MLP neurons of a small language model. Each row is named by its layer, matrix (up: input weights) and neuron, and shows model dimensions 112-207. Each number is 128 + 24 x the weight over its row's rms, rounded and kept within 0 to 255. Numbers have three digits each.
Before each neuron's rows, "fires on" lists the tokens most often at its 100 highest values on Wikipedia text that the model never trained on.

fires on: " |", " because"
L6.up287:102143096160159144117119085116169133137168147120148123154107154096144153140118125119142140149143122078103116115132099129118146155123138196165098142104103075180099159061143140108167141159160150161142152138123122154136109116157120134153141148133172137111209128130155110126076105166124129169

fires on: " (born", " |"
L17.up291:134080103139104109150121116145155097126132123155097145100118157155072120112145135137130168152090123123137186131142161174146139082142141127077168095108104170123106134089112140189125116132128099106101180127160096094126108165104127136108157124105150180130141129107115173127128139148132177129

fires on: "\n", " Pre", " In", " Inter", " Major"
L6.up1515:109133175147145145117157162105120117129130115118150108105153112100141132139133142124158130110154119132136165177141047151151127173141159096170128087135142157155097107133103143090155123090142165120154153111101111102117089116090158121109138131101101127116104155123118072120110145145129122122

fires on: " N", " G", " such", " eventually", " to", " that"
L6.up791:114130085121129146126126151108118146143129146140156142106151113141141098067122109121105097118114105157126113178122146145145111134143115142149116132131104118119099130131139129161122100150094139117103089114128144189143139145118132163114139132158116107124156156150135110124075121145149135136

fires on: "),", ")", ";"
L2.up652:098115151126124105094131109130114127140119108175114147146136158099159135132115142144162147171112127107127082125103121158124135180142095146143109131154121077137106146120146082134110102156134080103130153120125145148145134132107146139137110068163185130134136124109122121084169140091134142111

fires on: " |", ";"
L6.up1100:148119118161134125099093095120130113097130137103136092111120136115146147105115128154125106137060136149156085162149119132119131111127149164136164131096115099157096102110123134118114118147118110126179131114153131118104131105116119132144104111130161139114138134117151118119112108149122116116

fires on: " and", " on", "|", ","
L18.up1316:135145115128169103174176113165085139140156134129148111149096143142138128150139142121124088108143127137117141142120109110148096138105110116126110107145104132106114081182097147136097125127112129134159143131133133095123112102074134148122132073144154107143118115077198119141114132102150154149

fires on: " –", "a,", " -", "s,", " |", "y,"
L6.up483:150138134148144128129105129134069089164128105121137081146114142135123099110149169102120141157147136113099084109182095145091113122185073154157116165066154164130085137135130152154150146128136124133123136161143085158161135065123154123077127129175121160144119152120099130121089150114137149176

fires on: " |", " also"
L6.up612:082140144100121105142125125098140101106135142117090155124086153148110165121167151101106127134153091129086088119146155114164159112139101118102133134128122139133143153106122181108164105105112128155077145098119112142151138116121154138157111132143126133144129181096120096158129143110118186143

fires on: " his", " Royal", " him", " New"
L2.up1549:134164118101141125128165125150148141134145126147164122107091153148118118108140145133144139081132111147072124143115115143082174118130116106117091117067162158157159108109141049099107129168112110122119141096129167130169135135150110127121134099103123089096154136125118174145140167095103124133

fires on: " both", "s.", " either", " each", " mainly"
L2.up1454:163107087110113133121143139110124120128099171102139135156143153143108116152139147095154119164088127149117090083100118140132137109152099114140115098147159081117102143099128124134140132127120141080137104103107122140121168127150107110138132102070132143094156097113142183130168147164129090157

fires on: "e", "e,", "a"
L2.up14:087141150156120113126106148133088125114070106114117048144174086142143168099143171132135085101115116141105123148137128136097192129119104141141144165123166112119111110109135121112094118158149149154149111165166142144128104099141141186155106127167110125147125124145102164106114132140171148152

fires on: " –", " No.", " GK", " Gold"
L6.up813:127103131151097121134122118156097137183138082143111192124096148139122132099139154156131152104122112147074152091093151094137099133124096144145107128117126145181098121111126140112158106102133114149113144101173087095132126134126150146176111181124080123110127111102091134147170178106161126165

fires on: "s.", "'", "\".", " \"", "ed.", " born"
L17.up847:094109153129128169131161126070103156136120109142120147128119088127127134174117135138086092170116105164127139181093116149117097094072117152125153151128153125151127130103120136126136170126146167157134077140124109129112156109119146176106138122112153110134171155103092107105120093133123146141

fires on: " T", " m", " |", " 1;", "و", "m"
L6.up198:128106176134108107175091111168157120099061127140133123127143104167162122098124131162159131124125137102173116139173123099124084152197153138093098127141159126135092121132130144110130112110121099146115108167128200113128205141132115132117164139132135136131142225092146136130139128105155117124

fires on: "|", " medal", " Bronze", " (H"
L6.up912:142141111099135117103142127120121168139113182133193127148125138111124110127124140146124072120096168115137127091127174122133140109134144111084115125184144143116099108125169151142142162138156127114144145128130124139066161132125123134109083103175133119106099122110055118109148152149151136111

fires on: "\n", " |", "\n ", " 3", " were"
L17.up654:144127125135100105124165098105124152131155124109118106104096153137112163107162145105157133131149198132118126131105097134135121107093147124151121132141092102110143172126159123124178187123159135144118124125133104111122090172109116096114141124089140104112125148140103082132157083111118157107

fires on: " also", " have", "),", " become", " known"
L6.up687:115147140180142122144109119140106166112137124114123067140110089145094113117152125125099105128133136132165127121134166122150057136107144136136106103145148135163131143118109106129117085127103143092094152121100101161129094118136119153151133172144128121154136132116118090126075133107100127163

fires on: " |", "ator", " win", " ", "over", " Red"
L2.up446:121105126149107151132131122142109141096135048121130112127089132110128140100162089119098121142112100129090114103124121161097110163126151141141164122101125095123146096124143071156087085102117132112132140157086139126119150094092118166118130142113110116138168092112107110105094115142083164123

fires on: "C", "L", "D", "J", "K", "B"
L6.up1479:120103131122135138114141123159144098094128138127149126132106130135115084091136143103127136145125160112110140138138118120100152119112102146115089102115143109131165125109142119156127122112103108117162142097106129099167156107111155139111149125135145123141132134097169145126131094157110081128

fires on: " |", "|", " 1;", " to", "er"
L17.up405:124138097163117122138101100181169146134154148152124069101085097154130116123169170151131140120119117118163139137136148126141119130162139130141129137100138126074107144126112130067118170159122126149092158156156133179111157124098109141130144084124113122127134132134178115141104103121125112122

fires on: " |", "|", "\"."
L6.up1301:136123138117132088131080127122138147097116162121115136112117127140125136135169118145173066168127120133107086152098067152086097130161126104153078129169116122121087160140131131142115157112148138066165136150094122119121126128117080100144139073121191109120105168130141086179152124098127182125

fires on: "\".", " (V", " Bab", " Bas", " vulner", " (T"
L2.up1325:155132114202109104060101113130105115123105115076115117151126145113122110146129119142117152149123155104116092142107121119130120141114163135147166092128128138145165092098118099123101133160094134095143118161127143134124131109108137114096100131139106075120151126102152092134119133158109139134

fires on: "il", "ze", "ual", "8,", " L"
L2.up319:122115138092092134129128107205136147135143151099128144110139159085107136096103110119097128120158150127183130115114116140113133158116177128127133105073152142133149132158104118157142152112159125100097125128153157124105124112113143136144135127135072127111166109123103167139090164143124105090

fires on: " 2–0;", " 1–0;", "oche", " (187", "):", " |"
L18.up160:155118096108104134140110145147124125099133101149125119127106158131137139143154103129169143169093154130146123144154158115146171070112103137110097102090132135140086134130132112098142176175172102135139148153169106142092120100121122090080107138089116158094143146134167123135084087120130160110

fires on: " |", ";", " from", " and"
L17.up274:124076119161139111114134161099089150151129145130149098109124138133151175115164133174147147119115100126107116075152106128139110140151136139120144115159114140148126129108187143178196130157112040125159128124139135140138091142126131147110141133125131165159084124162108111146142118122133114157

fires on: " |", " kg", "|", "ach"
L2.up1526:130130113156129128141102141133152101159123139155124143172126154112146129132141107128099120121096134089120165132082110139110126106121116114115159144108138119133114139115115117122171116162168105111140120181113142170103144165096123143154128110120171121096099146132176128116159125089135149162

fires on: "-B", "-C", " (B", "-R", "-M"
L2.up55:122153180098142092121120119118140117122121117095083170148117107103104169124104106140108164123137130164142154109127122068170127066110160126125145127158120136118140123182174188186129141102165109159092153118114113107141124143120147141091088144078169147132082160142114180098146124167133120164

fires on: "her", " known", "ed,", "-", "ash"
L2.up743:133160096145130108151133161135115124130163144097109125153088128131154133108116087130106131163170134098109106125089098151107145139122155134129096160118114096125153101142118156118144135171132065113143125164134146159123157146146066136068166120148142156107159126114152118129101121087145155164

fires on: "h", "ed."
L2.up1452:144135164108134087094193158141136120149130097154148163177124183120109150148130164094134111113141118106152186151101142163114119107135139152144169125097094103120091166114122148174119148107115118119107177161125128165132127115076117126124084119108082127127093135153139101099173115101119144128

fires on: " C", " T", " D", " Technology", " 2", " steel"
L6.up759:117103115095157088118078134061146129115138138143179132164139079100122163140131112114095118113110130119103106096073158160135124129085114129160099147148098080155175135064148105129154096118132088132138161186151124122162143116114146151152138167157129086092125117154105135131163113107151133090

fires on: " Party", " just", " of", "ate,", "o,"
L2.up549:113123131141126120141082094132155100146102101153147129152136129150158123116130132102099100156192136142119126066121102095125110164107101111132129142134138114098060127161121170124120117141097144126126145112151103143142145103128131139097136114118129118105120142175146163095132105131123109113

fires on: "es", "es.", "es,", "ak", "S"
L2.up598:094127167100141106132139113157168127085138138166143129138178150116132121166151137176124145126117132113130119124082147139140167115119176141169198129113123112164131118155115164130136138097142113145130130104113162180135140151079127131152156135130129116114143144109138131133125130155131107140

fires on: " |", "-"
L6.up1516:136111094073132140128108085110142173127120150127140074118088121117109119119130120114090116129114095151093124144151135135139132133159121104155105159100133158128091103167117118093159111170119101122136100137111130084158112132153148088128087119124129135175136134121130162140130132119128133158

fires on: " |"
L18.up793:091122122102117151121091114092080127130163153138100122111138108117099146127143182163126088141142063120127080100126133149138115117122171135133120155125089171160122120101125102089069123114076096122133131062151149104141173145139138106152176149138134131158099147109149111182075119111093160144

fires on: " Team", " League", " Championship", " Baseball", "|---|---|---|---|---|---|---|---|---|---|---|---|"
L6.up17:129109138146166151081140114123161150128125133133108136142122150133149140133150130159145101117141134085141133108140118118155100138164110137100130131098103115107141091156097168102108153120148163108172084138159110105150117106144146132127088137124119127089115089131109154140142129132104145100

fires on: " |", " 1,", " 2,", " 3,"
L6.up397:137115134122162081122174095100142135131132128110073077120109135134118132079102090136167149104146124128178123153114119147115148128131152127130130131163166134145151134118106124147090153182109174126115129123105116090128077113105148142131141153162143130130084112138099080105096134162120123133

fires on: " and", " but", " He"
L17.up84:170123061131114171128109122181164138124091156088140094144147123123168139126094109126147066110128168085129111121119136130169165169136158100093109156117159113178127177129120125165115087116130152146108128138132151067108089092117123149120100120115123133102124121141101120139131129119142145143

fires on: " then", " Win", "α", "76"
L2.up1267:104150142133160152120152119125125128140114127124144133123117087090098169130141113141146097099145139152099159149092110106097112151130116158160122159121136090152113127106100115099147104117115134152142106119155166108119102145136100124138150121131118129113144097089128124112113144096071090174

fires on: ")", " not", "z,", "ches", " 30", "č"
L2.up383:117127163151134123110133137096125132103146124144096118124129136144140157115167090143110107110108164095122082107098131160153132160135093158119154126159145111172130111124128134119130141135098138131134118169128166163135113148105100164133154124140169131107127150140149167081164113104147165165

fires on: " in", " of", " since", ";", " born", " from"
L18.up941:125135132128143089129128123125103127107132177124157116104141131095150145078140108148172177120144126161131122101146133075110102098114122136117107086134178154163095139125153127147122110140136104105146100123148122124114118121094160165114113156107104115138151113171125109157109169124121126114

fires on: " No.", " –", " Radio", " item", " Type", " ="
L17.up129:159079175117145130116190130145117144121138090140102116125108189131141108114098097154137113152116132086157140106128153139140141139125123145126124120102151100177119076110138154127159120137123133144140133113154127153164123144139108077175122130128167138152087129124120110144119175121167133182

fires on: " |", ".", ":"
L6.up152:115097150101133139122095137123108126099124071090131123110107064079133134105146120110127140086140093135124091148089137138128103118139138132139139108130075079176128099099106137099170141105168124139136118160130174114140134119175105154136115159146119141186155147132125111172114133139130117151

fires on: " B", " Be", "ive", "ose", "oin"
L2.up244:075172113133149137116163125161150159102100119126113156095103126097115132151144122098114134120102088113129083127119119154144127149115109132083165145101136112127118115136133136119149157171113095141132092121141110143129130107156092125109112103119124158133127145120125108125145127143132121127

fires on: " |", " a", ";", " Small", " d"
L17.up640:113130135114149148124150119114156136120147131133137122144103169129127121094129150116079104107090143110115145139092115131140090115163173096097161110145118164180133093129083132154120115153144106163111160159113119138120120172174147104089132144099103148046118109146135144155126157159125140124

fires on: "-", " '", "/", "'", "-01"
L18.up441:146099093144174139187171152098124125157165095081156115105157158119156151122094148128141118090120105125153150137153187132081157115173138154143152134099132112136111147113150115144086132122094122107101071109159113117118109109122158142110140084147063127118118166125146133117128114150157121149

fires on: "'", "'s", " is", "an", " B", " was"
L2.up1204:177124131116132162126117131144139132127109140120116169133123124095174172130104072130152126120121126105122106171104155155152150140062177117147103166121121123081130153138131103083108121123183104152130081122124128142073154154113129161123143167080118113133126142131108161126135158118082098134

fires on: "ation,", "um", "ation.", "os"
L2.up455:129113174117120082135112096165153126111114112156117134156088126135128107102115093157146130128129131128179134138128122117153169118131138130172140161102122130086107098128114093151162140158152140163136138074128152136105164130143125131097176107133107137166117120138128140142153091102148127122

fires on: "al", " are", "et", "za"
L2.up1442:115091139090118152152110109134160111133146097129135130145120113151133188108141138103108116111119146135109113159110122101103114144139125124148124113108173108142153091123097104133152132147118103106109169106133123122145125132165107145085118130115159140128134122120158126133122145092163131123

fires on: "T", "by", "J", "C", "LA"
L2.up1411:177079148123125119155107098116128096102088128170159128138165109110128118139154125116112121143178119133140114119130134132105136157160110128123117107039122103114150133134130084155136157088153101082122161081126136143171166141090143119089148103091119094127140112149135121117148136114126118137

fires on: "ation,", ",", "ation.", "ington", " Nova", "unct"
L2.up1190:123140135144159090105160065137106166113161121147087110139105141119115118132098129129142154128148083125108143144150090103145126134137077118099104154092143093163069102107114119162104095179154130126153167116124114137112138125150126123067111140145129137129121106167106113150141142096122143089

fires on: " a", " |", " Silver", " Che"
L18.up572:146153096131165137102109116127119152088086160119123146125116148125100127145145147163109126122164113116137147116159146138135142144098141131126149093143145204132124127134164121109148125080124137146147104160142168136167119126164095125179125151124121150148120133109161132157136149126151144144

fires on: " to", " for", "ower", " of", " was", "n"
L18.up1333:109078143070103095094175111104136116137131138117130139069133133136122130144158137145144119137117136119129119125119148110168103099122118139149095101125139170139168102131145091169137149102105094109121100138140135120100122122139130130107112146160118093134135107152147157114105130143119089151

fires on: " ", " |"
L17.up1271:144103102126111157136181132115129172104097157133148134154135075133141096136126124116145133139063053154113103107135182150117071161112079176149134123121130131116102138144119120095091111132136099153104098130115105103103127119162105142120110124122140142127108126144132116116095110140133110125

fires on: "\n", " |", "\"", "”"
L6.up630:158129110109101109105123098128156166147131190146123123138144120150124139164112089102158103149155091140136132124126147156159103116130109136095129142155102134134176115137148101109106123110102106162112103110123161149140091116128117155100116091135169117093124109104129115145106121146112162134

fires on: " |", " Candidate", " who", " whose", " Tom"
L6.up262:103116105163131093125173111145123116134123141085089154177113102115136166124128143132101103120127115102050164079131136175120118119156112074094135097134151147130119152106141112138120145144130141115140130111143114182105123136138165094089161094163131135165094138150146138110140139100164181110

fires on: " they", " They", " |", " he"
L6.up1324:106130111100155145124142121098104159149105157147129130132145123113142146111131168105135143137133141106118155157158136139154121134163155097115152136153127092178098162183131131113124085121138118113125153079120140151120130148128107139086150151094143135097097109105104125121107135135143189098

fires on: "a,", "ar", "e,"
L2.up1447:146130107114133099154194123104099147104113085109182123175107092140134128110144143128137125099128124132144105115104075158125145114118115160157179135091137129156140121156116066143100153162128151145122115128141148171109127153122148162128171139055169148129142101135113147088137170137132115152

fires on: " |", "–9", " 2019"
L6.up969:133105148108142151135063097152121121166129163103129111097089137086140112106177164093125134144095111079095144143135111139130117167152136085160169167106170142116118142139120164114103105112109146108098118154113142133139143087160120123120159125153147134137097123139136149096134135084144169132

fires on: " |", "|", "-", "32", " "
L6.up461:126157142140160165149122123134146192114108104125099139099126114117136127133130176138148119166128097126109103149095140120103107117154150110102126140121138128126141134126150128120178117124122138117117142065147077115137093127112126148117140150113120128131137119125155133129112165116162140096

fires on: " |", ")", "\"", ";"
L6.up119:124093103110086102129127108125145118124096143154147122104128124118134140147096139091124115117125128116132125149093136134128121105114109163137123160102140129134157107153159134127098154112145118112125117141106093124148132069152148109089086108124126123094169100180173121132126096140092127130

fires on: " |", "our", " Major"
L17.up495:160141158111115113126131107106117105120137125121139108131167133124124102140113124129135119131134107114153094115101119148108118102130151158068148139147152157081122163126091078109132101154120146138113080124090128138148096139097118134127157129133108121111122106129108102084135137120106100131

fires on: " |", ");", "|", " the", ".,"
L18.up169:131131135107122141147165130121125187126150147093082115136121088130078106117138104095112119131111130126084122105112139090113098157126164141121104132097113115122111148152134143129132148137136113126120144098115106078129141144108088161144132142132161130086129126102112134164104127124133105099

fires on: "s,", "s===", "ized,", "ground", "vers", "ities."
L2.up468:143120110169190150135143071102131114130133119123090123105136122150097147178140155132115111112133123111152116140161131126108107112129140098123120129110101142121135139170128126124130148123088095141112097112133167087150165158130116135163179117151148160118085120119114154201134132109093111076

fires on: " and", " to", " |", " –"
L6.up986:114098108083090158115104104142121157133158141142120176124075143158120153140139121159146139138117086103153148121140165124162112111146151105157151118083107123141116084156140128124142124108090111110120145095140097113122138142170143152117077144147145151139163094099147152132149142167209162139

fires on: " been", "an.", " French", " is", " English", "ist"
L2.up326:145158127139101127135122135137160112130163116160141118167131134144130174125105130120160136125126153122136129108131091135102124110151108143119151105161116123101080183116121070117133121166125092161168135131112140107083120126115161145105070156162157144131141111148093131135195107115119078100

fires on: " from", " at", " the", "que", " in", " player"
L2.up213:142121156083134127102125151162108165134139092108116127128099128111178155120144100141104163131121105107147149120101130142161114098126124082141109130138175134093155072134131107175116173105186148129135139097129135110126155146128119150173142121123160110121185119145143128111115108091119153126

fires on: " |"
L2.up1074:113147139115131133132131159157153171136183111109141161094106106125133144141093139097131118152134060119132127164105118135138102129123109137135112151150155102111119103145134103144138136147121144107085123118142109135177125095114123156139137106104143103126122094128148088109104142164129121100

fires on: " |", ".", ";"
L18.up400:122146119124118119146108136142133106125119123160087113141165099146133136132132118120117156127097098097145149135150148152149127153140122137100160127080130129117129136115172113111137107143142119123153120115136149194097108170160175123162129111158119125126119124146173143151148130142118145092

fires on: " |"
L6.up1426:161110090128123106132122120133133094113114132113159106157122152141130138111155113160180107159116130129165086139171108162142112096097160120108101113105088094165114131077148158135158107111131145154116129151087122076132126144109154140129126140111150157138139140127113132136105121172106126126

fires on: " |", "ville,", ","
L17.up1558:127137151132177103161137115141131100122168161157127118106102180119124141122126138138121093115139137126128101121103107154131128182131109111133099095149125139123126125110142131125120131122130135135182153093133125149166092135131135163172170126145150097138114123133160111189158171113161117136

fires on: " of", " in", " |", " at"
L6.up1177:166118150135138127151137116109080112153152147138140125156153121162128097096135071106103128139131155146130151122153127147136136127121128154137188100113080135124136159127116115145130134167112135094149100117081151105145086127108125133130105121100104131139099147128132143131108116157156124154

fires on: " he", " and", " He", "ov", " she", "|"
L17.up275:140153084120108146133106132167165116101117142119145127159153123165119108140122127143137155139110134142141100132145125085159155133128157159085116122096116145137141175111116137128104083116154121171136150121181154140124169143120200152154131094100104155156144132128134159146120167092128125162

fires on: " the", " a", " |", " was", " with", " is"
L17.up143:101117094106120128128145146152100123114143124138135115126145158114143121136184082185093130181143138112117126149143111141114108151143112126155156135144132124160144107138109072146101118114143140113054126120132148124121109134088148151106139178131135123114053112123136095143169119111082138103

fires on: " in", " October", " (born"
L17.up1210:143142128151154106115116080118135140107136153128151098158110149104163119108170120113132125104164176146137168154113177110100145095108103101116110098127119162147115124147150076144160080122114079105157180153155099142088143127081111146192110148097125149117141119142156109116143122134129064170

fires on: "i,", "'s", "a,", "i's", "e,", "o,"
L6.up1194:186099113090099132137123080143134119110111139111150121131140138125117093149113126135091118134142158140172099117107146166154121186134132154132156100129160160161118127134150119120101105160107119155130132124146092135135127151160151146116121120085102138079164123140130128077149123118146140136

fires on: " |", ":", " station", " town", "\n", " city"
L6.up1018:108133125138164066141127169146091118108109108106177101143119132140123151141152141096110102111129181150086091123147162133129122097129168162169148087134141098125160090134139104123115095145127194114153110131079139160139142148090138114114094117117128131126161118127163125110133112149122064127

fires on: " |", "s,"
L6.up562:122150177160125125147144119109127095118085143120127116098096115147166179131129107160126147117141112154147108116124108133127106182073184121116110114148117097135151109083123149082148129093163109123196128159135142120155137095161124169108144167105157137123147092134090113146080099113052134164

fires on: " to", " –", " third", " z", " the", " of"
L6.up1371:126132104118126126120119132106131129109207124147128132095106189136147120138121141135103161118148144124125115122108146147154105119167110127193119149096121123129137117140113134145162103144093100127146119124131099110086102108170134140136141112143127093144094132147129121106087141112115162098

fires on: " A", " E", " a", " Ay", " Men's"
L17.up403:122125099094175093103134144153146100131126170120130136106151098106132117110083113153134117122134148147110138164145165118136123147127171139137142143129150110159121099130098105160111093124123148110097124142129114143126179126162146066166146124157096108124159148108156114118109090144124164131

fires on: " |", "|", "\n"
L6.up1587:150119088113077137099105101136144107158106165138157130101128102144189109127143118098133140130134122152167114140103115164146101138144127124098090129152146145135092122095132120143135104124154097138143096126078117112128115139142110110112132095105160116095130111094139050129101145131088149118

fires on: " were", " they", " are", " Un", " their", " also"
L17.up609:161119112133152126165217129141109139160178158152111149121144134109082129153100124101131154154159133164119140121168113115128182125122123128160097168118127130148126134148089129128165131138139101107104086139142145099124128135132093149121164138153082142127123110159103133081113187141150155145

fires on: " |", " H", " 5;", ":", " 1.", "-4"
L2.up1536:132125123103144141126098128132135118127125103125158135111115130149149100116108125134150062167124091121150145150132133137129079129172160112124153119089156132096115131145122136109098147142152143132118103143162170111120144113135137123148133106125138180130114098115130122078151155103134125171

fires on: " of", " the"
L2.up781:125115132090114151121117134128124125128118069128129115175175150124144128168135118121080143116106181139144140150118101120128154148100118126147162185129167103074115118151155153143147157131164136159125151116126123103152130132135148119138135085128172101119144091136138129140179120140134092072

fires on: " and", " to", " the", " in", " by", " &"
L17.up662:123158139110160112141141104110102122120148130155120105100160131110147086124122105165121149129116151083143150142088161090141136141153127137186113107134112146121137151135187163149163099144122129112098094124102117119107179118131156078142119100134119079173116098132167120153157104102107143172

fires on: "3)", " 2002", "=", " Val", " 1999", "1)"
L2.up554:120111133082165140167134143158123134135101117113108100132095116127137135139127119125130137075106105126099076133106129143153127099128139157114120109165125114099137097090073137090168095128113150089113143146101121112124161115154138137166156109096144126175119151115142147185168130122149138169

fires on: " |"
L18.up593:170125158139109107075146139139117121146124147133139117127133126121133088116128079104141155168165128123143215100147131150130130127106122109123138087106157131162146159147122052112111141126129104095138149159143152111150117121138115131135142170136078170162133122100136142130164117116125110153

fires on: " '", " ^{(", "-", "'", " part", "{"
L17.up1357:139128081138118127187117143093126085142145140078118139123135114141159121165097078140099158128099093115160144102108114112134127127131154164145136121063155089124115122144120097165093148106154116119139127141129064118134139099103119145120131113129118155125161100127197135126080128148146129165

fires on: " to", " in", " who", " they"
L18.up303:095135110122090130097155160095144143122127100137162143115110132095117076144097151117104125167094152161128167099130153099121175148146135084122125134175138163100125127148117114142152150175121131163113155183130120116116115093104135104152138134133157149103156169167136164153109163167135144139

fires on: " there", " There", " what", "There", "====", " |"
L6.up385:122054168116109073166093142108114144116121141090083097119133129109153129114156108144138141135105145087147176117152136113148166148124110130099175138119127149123127091160099084173104132103120131128115105137143159144119103091142133105086184135115112127145122120137148125113137138184137150105

fires on: "|", "o", "-", " |"
L17.up491:091111106142089105155129116130107149173140147144094139158172142096112104153144190157057134118105090125159129169122135126166124114141168111110116152139119107112086080108115154150130116160117121099178124129136091134128126152161089127154177127134116129154139115077123126120123110082088127104

fires on: " who"
L2.up1223:101135122115126093108153104107163149126104132156091129103097088165145123138103121096131161121140141147142130128107124140118110172114094125186184151136132175115121122123139082176105129149154148127145156159138151151117124158105121089095148105091131121103164131146094128121106145164180130130

fires on: " |"
L17.up1099:188155123095144144097070107106149131140125112146143123138131122106126180171099142133129148129114139113126113080140166155124156139163126168110167119118158090073112096106135095139109169098127163108121075165095102139100090113100098134101142069146098088172149143103122142103118135119081143173

fires on: " d", ":", " fl", " 2:"
L2.up194:175105135156137112125122121115115107139143125164104137146071124117056102076152112079113119183124137112121098145116163139162111131100135127115118139102109133148152118144200127117058161152077144154106128160160146100149151154126107142122088185114143126129107180117112129161117101095136135135

fires on: " |"
L17.up1330:128130123152098133108168145110125100094127126110105091068148156127138124126130105129137110148151116167091129123155138183105084120161112164116129170133127129128087131161121120149135094137131148148106132097115188100130092140094159124116131160120141099136122108102118139123130133138112141126

fires on: " |", ";", " Radio", " 1;", " of"
L18.up1194:185108114123136105116163104122086137133112111123148100137135126132145115141136123106126100130163134162131137111124135129106138121079108145089151119148134096138092106139132112118150115177155064113101170147089121130135081121107098105163138143132133190140108070153139106100156104114170093164

fires on: " 1;", " |", " 2;", " 0;", " 3;", " 5;"
L6.up909:155153130173098134153139119103162105148098106151116106123160073143120110105101096156165118121196106101108124148120131111097135123132105130114101107110149105102155101126099105102140126156181136113156100152076137072145139124098102148096121133155147118132170167122141168128136162117149110147